Weights of a small transformer language model: width 320, a variant of Muon for these matrices.
MLP neurons of a small language model. Each row is named by its layer, matrix (up: input weights) and neuron, and shows model dimensions 16-207. Each number is 500 + 25 x the weight over its row's rms, rounded and kept within 0 to 999. Numbers have three digits each.
Before each neuron's rows, "fires on" lists the tokens most often at its 100 highest values on Wikipedia text that the model never trained on. A number after a token or word is its count.

fires on: ":" 24, "==" 22, "," 16, "." 10, "|" 10
L7.up514:490475501502540460518511508524503461516493528484521486492469519449493475492439494507462498495535478487516483495491465551501537480502481476478489527511471519489494512485518564507496514500476528491500491474512498544473489526511536469486491491549489474552495490624476472507501476516506481514494527500518501514505469468475478464485488524526503526535491463463467517531504491485495506491485520532506505529494514512500527492471507434509502497504510496483497492465491538519502453498530528473484448482552508481500507482472481479497458508457512532509486513509484464532498526478540502513

fires on: "am" 20, "at" 14, "war" 7, "um" 6, "art" 5, "At" 5
L4.up276:479424506468489466521492495520471506458529490534471480499498481499491503482518505519455488510494525465533475501498525483463487533502495496540493498532516510504509481486534520466512477519505503512505489459475501511505501531476508523514510460441489513478475469496448506458461547430478466514499442521502519489509520507510418485509510503476505523529523504519504483495475489485537542473578464473522513522495478476490477500463519513540566511502469517478526543492454475507504490533483485548482484494485507465542443512519507461493498514532480519507516532501516472500511471500507494474

fires on: "." 32, "Sh" 7, "-" 6, "from " 4, "ab" 4
L6.up217:475554516519537498548495461463508502525465536505481527523508539461490538526504489486426518480492533501512469485509502488497534505536502552485520478489510496512511522489463475528517479494507485520527515523528490478502496436502432470511502515506487500492505493492452541488512489467483529475551499481487494518490531474515543511488474445509508502520488502497454519476475447475509481495517505493500487511473492523475507495519445533491512522463549525533471462505521470498448515477602521508512482459517441540500539535519506488467525498504521490493454550459547499497541494495511497463

fires on: "D" 54, "R" 18, "K" 10, "L" 6, "P" 4
L7.up49:457474471474472501518514450522540527464466519502494519531515459526497537508489524493516471494538535509460498525500517482454473542493521502468473500498525509496505507508472496518514489460519526550498495515488496481533519441535546471481506500498486477512521509465454498490513486498471484531498497532508506514487537476497470542497489457526524492533502520504487491504504539471521465540434509502539471506480474504488513508571449495523514466455487482516508503497495485487488518528477465483520459519521513496502526442495508479514460520466505486515436496461506487490525571512538497490

fires on: "and " 31, "as " 23, "\"" 5, "| " 5, ", " 4
L7.up860:459481453497487494512498484497464504478480525491491516498511501521535514525529569496516527494495481579475455489467493487468500551483506526499558463523482470520519499492529526514502502497524489483476486519476557471482494518534496497552487455515527494522486504510486521498475488506509546499471482484421461478510501491499499502494484542472513499554480496534497504506528491497496520481524488508493534454467511532511535461488519512535509485471485486491473527504512479426497462482493478525501495525503516514511512461520490474500489506512505516524492512471495515476535510461516489482

fires on: "a " 55, "." 30, "A " 11
L7.up776:480496450490533508507472511519506544493539503522470448475473473467496529534499490526451524505531489543512482470454473491506492508511480506498497511499511483511479562498491483493525537494505492480479541509540510530523488502511552561489477492512464439539500494532462469527531494482476517540505537549486460462484488459535493485459489461499557507533500498450528496481501480480513495500500521500500499494517470505551498507476499462534454506513484526498488500492485527485463482521537541502501495450501518505470481530501495492479499483494519486493522489496476451519490503584539547512

fires on: "g" 21, "h" 20, "a " 7, "G" 5, "N" 4
L6.up1036:479508474525530504537510514497503526516537497484505448513521480529520513510491527494494505541531468499436486499455511536497556505472495475517509484466474491460528486505510509498509496527482530491492511464491496560507556499493500519484470523468495493478517491534507498500566457525529512501517535498530570502485529515490497500521510496525496547517520496552496540502462525504463479501488499471505460481513462510480476452534512487497477530497527561459466481495527484488493498470536479482509514469491540496452492500503458520529506508523490511543527500485539523528500490536515534479

fires on: "d" 24, "n" 10, "g" 7, "G" 6, "m" 5, "D" 5
L7.up1227:539469532491539526496503511507537494558499480487482414474489496508537518500478464510509509401530521491444491513485526554487499512500506510447485499514471519480505481477546518499496454506510481509523494481522499527543512538493485567506518525483466472498507445494497531476489454510487489517508467470498540491535520479495526509480522515481529504494509489516541458512515469515423493525449537483496529482481516473504490518524489516485457525468505545479518490481486466482500505484515554501507492478517511523506481510490487553474497482497516516522545493428539496525472495523504505493

fires on: "D" 49, "M" 32, "R" 7, "d" 6
L7.up188:481494510552539500501518495520515515466507498469474470457532490561502510459491481491519482537544481506497487503525542485486501531503539554453512504486495527522513479502458503542495485525483472491498495502461499472492453491507519535502525510489498509531453506477483510505509510468478484499514480540485473537527484470516471508470503492465529526542514478503500438505507497538491508516448493506432479532511473482499508515505498548506495496462539489549499473534495482505482489471465489490521486513498484466502534511503498511479512487460477547544510529490491483483554564512531502466

fires on: "| " 46, "; " 17, ", " 8, "); " 6, "- " 4, ") " 4
L7.up1142:485499479485487510531540488458487489500518465487480510510465543507520467523500507495466508523492499496481453474495504472475528519475516537451496494509510472522513498494487495513463468443501516482492517448467530478537496471484539525544523518518474487504512500609480511489509530461503576524471531477489514499470499508476503512508497492501501496475499501506533456515497491474495521506516455499486474462504492471450514488497514526508500527469488503446472503510492487529472506464534486504521479497479545463469503507541457530536521448519504488525511491545464535523528499454469550474

fires on: "| " 40, ", " 24, "1 " 4, "- " 4
L6.up708:481494493527481512484523488454482474502490451458531530500445485504502534531468491464496502485464537504518442486544494513472501545496552486515534474515503466494473507501531538484488489469532536499466524439464488501462502455472518516515509494471509538480528496568494476502525479435486531542512471494475542437475499491488508446530506514497530462484520514471499493483504518477478534485482471524543508531532497540493483465491495491471474456518494547515508490493495504519470465486483501520512514458456521481528475485537471532466513476484498511511487484499464475480499490483456503525

fires on: "200" 24, "201" 16, "197" 7, "ho" 6, "198" 6
L6.up20:515532476493501556497536523479506512501510552532457546512499484543502509479484506530497499499475500529501579478473511513492544501482510482474469534474512510519454544494515532471509460558500488513512507536514510483457505500456509523491493535476500463511457484480494482516461519485501454494459478437484514468482525473534534476479532502520499500546543513488494498500464519496501475485464495526499503490495520522511498460534482465517470550484496518536490483531499481465503509498515490517486473532530486487491502497518509474546498449429515466480531529487451511465509527482534496521

fires on: "." 75
L7.up282:546503490486490526479504525504479490488489526540477520492477461476477507520503531456470501511499484499478481482494492480465564478486520528530513505481504498547494456593498483500520504497504528462472512516491512489496490521510509475471546516503526503507493518540481516509518500530510514535543532537494479530473473517479529451461475519496513496475480520491483491498514459544507486473498491491494527509471462534495498522487526478542495521551474530447561525470490508481483470498522541511505498503474497557451467518497494491487510528465432513563456564510490453529458558449518553486

fires on: "(" 40, "," 26, ", " 11, "); " 4
L7.up595:471489505532479511487526500489499496484542527541506466511480492489491540507498491495512491524513547551503495461509534534444505481504504500459509499541488471523455481521455549538516500480492540499475542518534500443511492464507508522520470525510462483484494505567495520520499515477498520483477505494459533478510522535492482513493500524469505488463521498526482481486500458509483526489511501513490525494541492482480516498477505497521514502496503505497470505465482513459493446461523514475528501518492492472490517497523546487522533489482496499530535515521508488511567497472462524459

fires on: "at " 21, "At " 14, "in " 13, "i " 6, "In " 4, "y " 4
L6.up1228:470509504529532515490481511531517443540515518473508505549495517491488499492525517497474534511498464508524502507492471498486450515457492471505539523486475480523481508486511483461508524544550482484491547468490458512493552477510491504446523481523456490528504508540560497518456527450482520498503452478515496497504445466526500485523514493527504498526533472518511490459509532517469439489480542499544496482492495483493493482473488488531535560486503474476480519510502488510490502483489425486511511471499557524501510498550476493537497470553494468516450496484515491469504515540524479458

fires on: "| " 38, "T" 17, "R" 6
L6.up481:482518486445463512510495495500476476509537465496419498523520487456431485507511488469517499503508529508463484519538526488548538515499507490507510518486457483537446508506481481513507508465521482545515472513493527485508498490478491448464508506509465485516553491539526500523501488478506494507466519488503532488534523519488542502482504483516502531529506517536513522492504497498506472481508476494524503534526460546475507518538482460503544540497500469506456499515475495506473491486506506517477501515459478479493502460533498534511495480521495497549519468533486481518477546453524484466

fires on: "-" 38, "/" 7, "fav" 7
L6.up89:493510531477520491456481567541487481497511473504488534533477491490468480502490460506498525509489489488551486517485522517497540473499527475474467523475470488487505419491507500525476475498539512525482527488449533526517535538486485448486519516517486502514482513531528480518520519510488516476519519495501463465519514490526463487494512524465508518480477510495479511505470486512475489459478502516483507490488534511500509489444504450490482532496514484490483479541457515516490479468492470456518510536528498477498483502530511487546517507488497530502507509529504497475533503490536494501

fires on: "| " 48, "- " 9, ", " 8, "AUS " 5
L7.up545:542476524470447478514497467481507537503484514504498496424514515471475506489501523522512458497490515499514471503502480475476512522498481531505520519538502530487513532525507501527539496475450511509468541521520517505498535518520492504498514513509491484484490511504500484492480527486513551487539487475492478516566507460525472508502515469463521516482516458461547497493534484478489530494470529511493456506488545464501456496458563478491506541485480524490459548483508498489528513477477488527509519523511450518537480501507440461535518494541527489502479480553471505513492475495523457511

fires on: "G" 36, "E" 31, "A" 12, "Y" 5
L7.up557:487516497483511561468452491499512488443502488476496509510523481519510517529512516560505470523535499507430512495501520497486521496491498476514494491478476476470530478489486487501481454504493534504505517494505503489564522507485485546452462474490506494528461543499491505508524514505532465491558515497576450491496484500533516504509471449511500523484508474528488482472463546462511532513471449509533480471525519482497489538476520535506466474530478520452500456491488498501504520499510507488452522480457512535507499513498491567504500474490465486496451541489510512511478469528537478475

fires on: "." 91, "The " 4
L7.up1063:481499506513532452472508473487537547469482506500497535534497507465517485532486542506450529539472465509510502478473472538499528527482506497532507478505479467453496500529504519546486530505475490453541509497514491496516509480541507532504502490479487483517485478554472491540526479466495462529460491506508455480524491499504476508474438519477526540528479473495468511475458468458522527555498468521466504515468511455491546501486508529510497511486498508511467493538481502504465459471514487534507501481486485473467532483516534467472481513494486501494535522520524500552479494523493511511

fires on: "." 47, "," 29, ": " 10
L7.up1:520506510490506482475519462492480466477505528529494546482477474457483521529500485520477468537491496507501506486494489494508516506491462570488498473525505492461536454513476470492532578488508525510504510475481490454484525493514501502500498538489467456527536490496465525510522515552490488484480524525491481509438527496483522513524472469514524501471557467487514489449509478539511530507483479472515521494519539559514518493465531483502493555555533517518516503495491509471535507497494479491507502500490496494499478483494533513467458498479499483488486529511475510497533539477502552478

fires on: "197" 25, "." 10, "30" 6, "200" 6, "199" 5
L7.up419:487488501526488505485491530497502505511495511532458512496472524490481495485534479492518550527563474487509547482509522479502494490527495488470468521492509484502517511479498504510484448521527474480523484517488530521468467490516454484537484504526506491514539478507496512487538478515507520464510525480482488533486516526484513502457511457510492476526495495479465481508534490481452534475474558520511518487515493528522537495538465483576534502484459477475498475512451505488445515524505481523463555479539499494436514510487493439570503536486500501492493505496450483495494511499501499516

fires on: "\"" 42, "| " 13, "D" 7, ": " 5, "as " 4
L7.up1246:547508434479495473467495519502509500501489518572472517534535488487565469480535547458464495516489504544502458484493504482462464548454474517509500493480455519479508473478491512517517540510485508511486520520496512495524498457505509521513520456499468467504509484527531545491514539511545509469514473490509517525524518474509484496502502494488513497536457477516545471529531473511499493519512476486510468490437541510501491493457472493532523493506487472477474502540552495440455507516507478507536496500487478495473523533533507549469525483502515477513525490509480543487489469505540480436

fires on: "–" 43, "| " 31
L7.up932:494522496495480512522541501510471479486466485479501487516475525485493515496517465502512508522505515492536503518473457479478498510491542507492505483513494531509519527506523520486497473504493458502508546521491510527489542442507514495473474503454488491494529538484539515530492534496491470503488491500466495534503520514474473510444487491498494477500543533479485490454501495460501488484503476559504486504532470480539499496490537488512499517514497488533521488542510560539512513497471475485497511469477474473482520498500483522528516471520524517543486485509498475564480527458476520454

fires on: "the " 34, "–" 13, "-" 4
L4.up1232:503506518508536489513530513495492517531507480538512509548509542527441514520492502484537514495503472480534478459528511523519488490545534546475525464474519510493476533494511479522496502501533479490482495531491516496550550467488520441494476509515479494488508568512502500534522496455465492446501513495491495498480459523492508486477522496479477522470496528489489501495486475484515492495515458459457496479561502468468522498551504510479494487458531485467501493531471498470485470481472473468535494494469502460511475562489517493476514527492520495473480496497504515531509489442467532514

fires on: "| " 37, "; " 19, ", " 16, ". " 9, ": " 9
L6.up369:472515469487491458508466508481523528505479531475515503507496505462544476500463502501493485530494509476503468456497499521438483497472516532497479502493521509487490440456492467479474488479534541485504486534512528524555502494477481481483532521538522498508522502558440527476517530495421521547457536491478498476477512489464499505466542499534502508442477503492512503459466514497509511528529490495502504500521472500506491511497510496499488502469484513514505537524521516454537486461518485516485466515510532506454485517500540503498537475516502479494474496499492493486518493458517511476

fires on: "G" 48, "T" 40, "g" 10
L4.up719:499487444506522466496519495501451494489507474530483457487520516493466539532497475513535492474486499497464442563497515521531495507479533473513529511512541513469488442519467500532491476485528492459529502516488511500501482466472530508511493483528464445542510505456516477539517451471489523529529493528478466500546496486482537531530498481504484530530517494484531494501461507492494476567460454465506479527510481522484502520476481486508495530488452535501500498507535489484506480497507488505495500527514491482488480534448503503555493525532476504538514511526501477495511476518528495501

fires on: "| " 62, "USA " 4, "AUS " 4
L6.up347:504491530481462476485460469488487507479458458520487537464479519460501508507481527522506490504491532521525493482455480513526553497484512536523537506523509538498512523560496488504565520466439512480432535500493508481530505516524494494519495506509499508491470485509525472483474493493513539479510487481508477497489503491500486501490482502480516496442518487494508471496509484477478515497463480508516456480502494508522469520471519489526497500499521513497449526489473483489502504516500497525475444517506468501520480536471461498517495458522506463498530518526521513532489471504528449497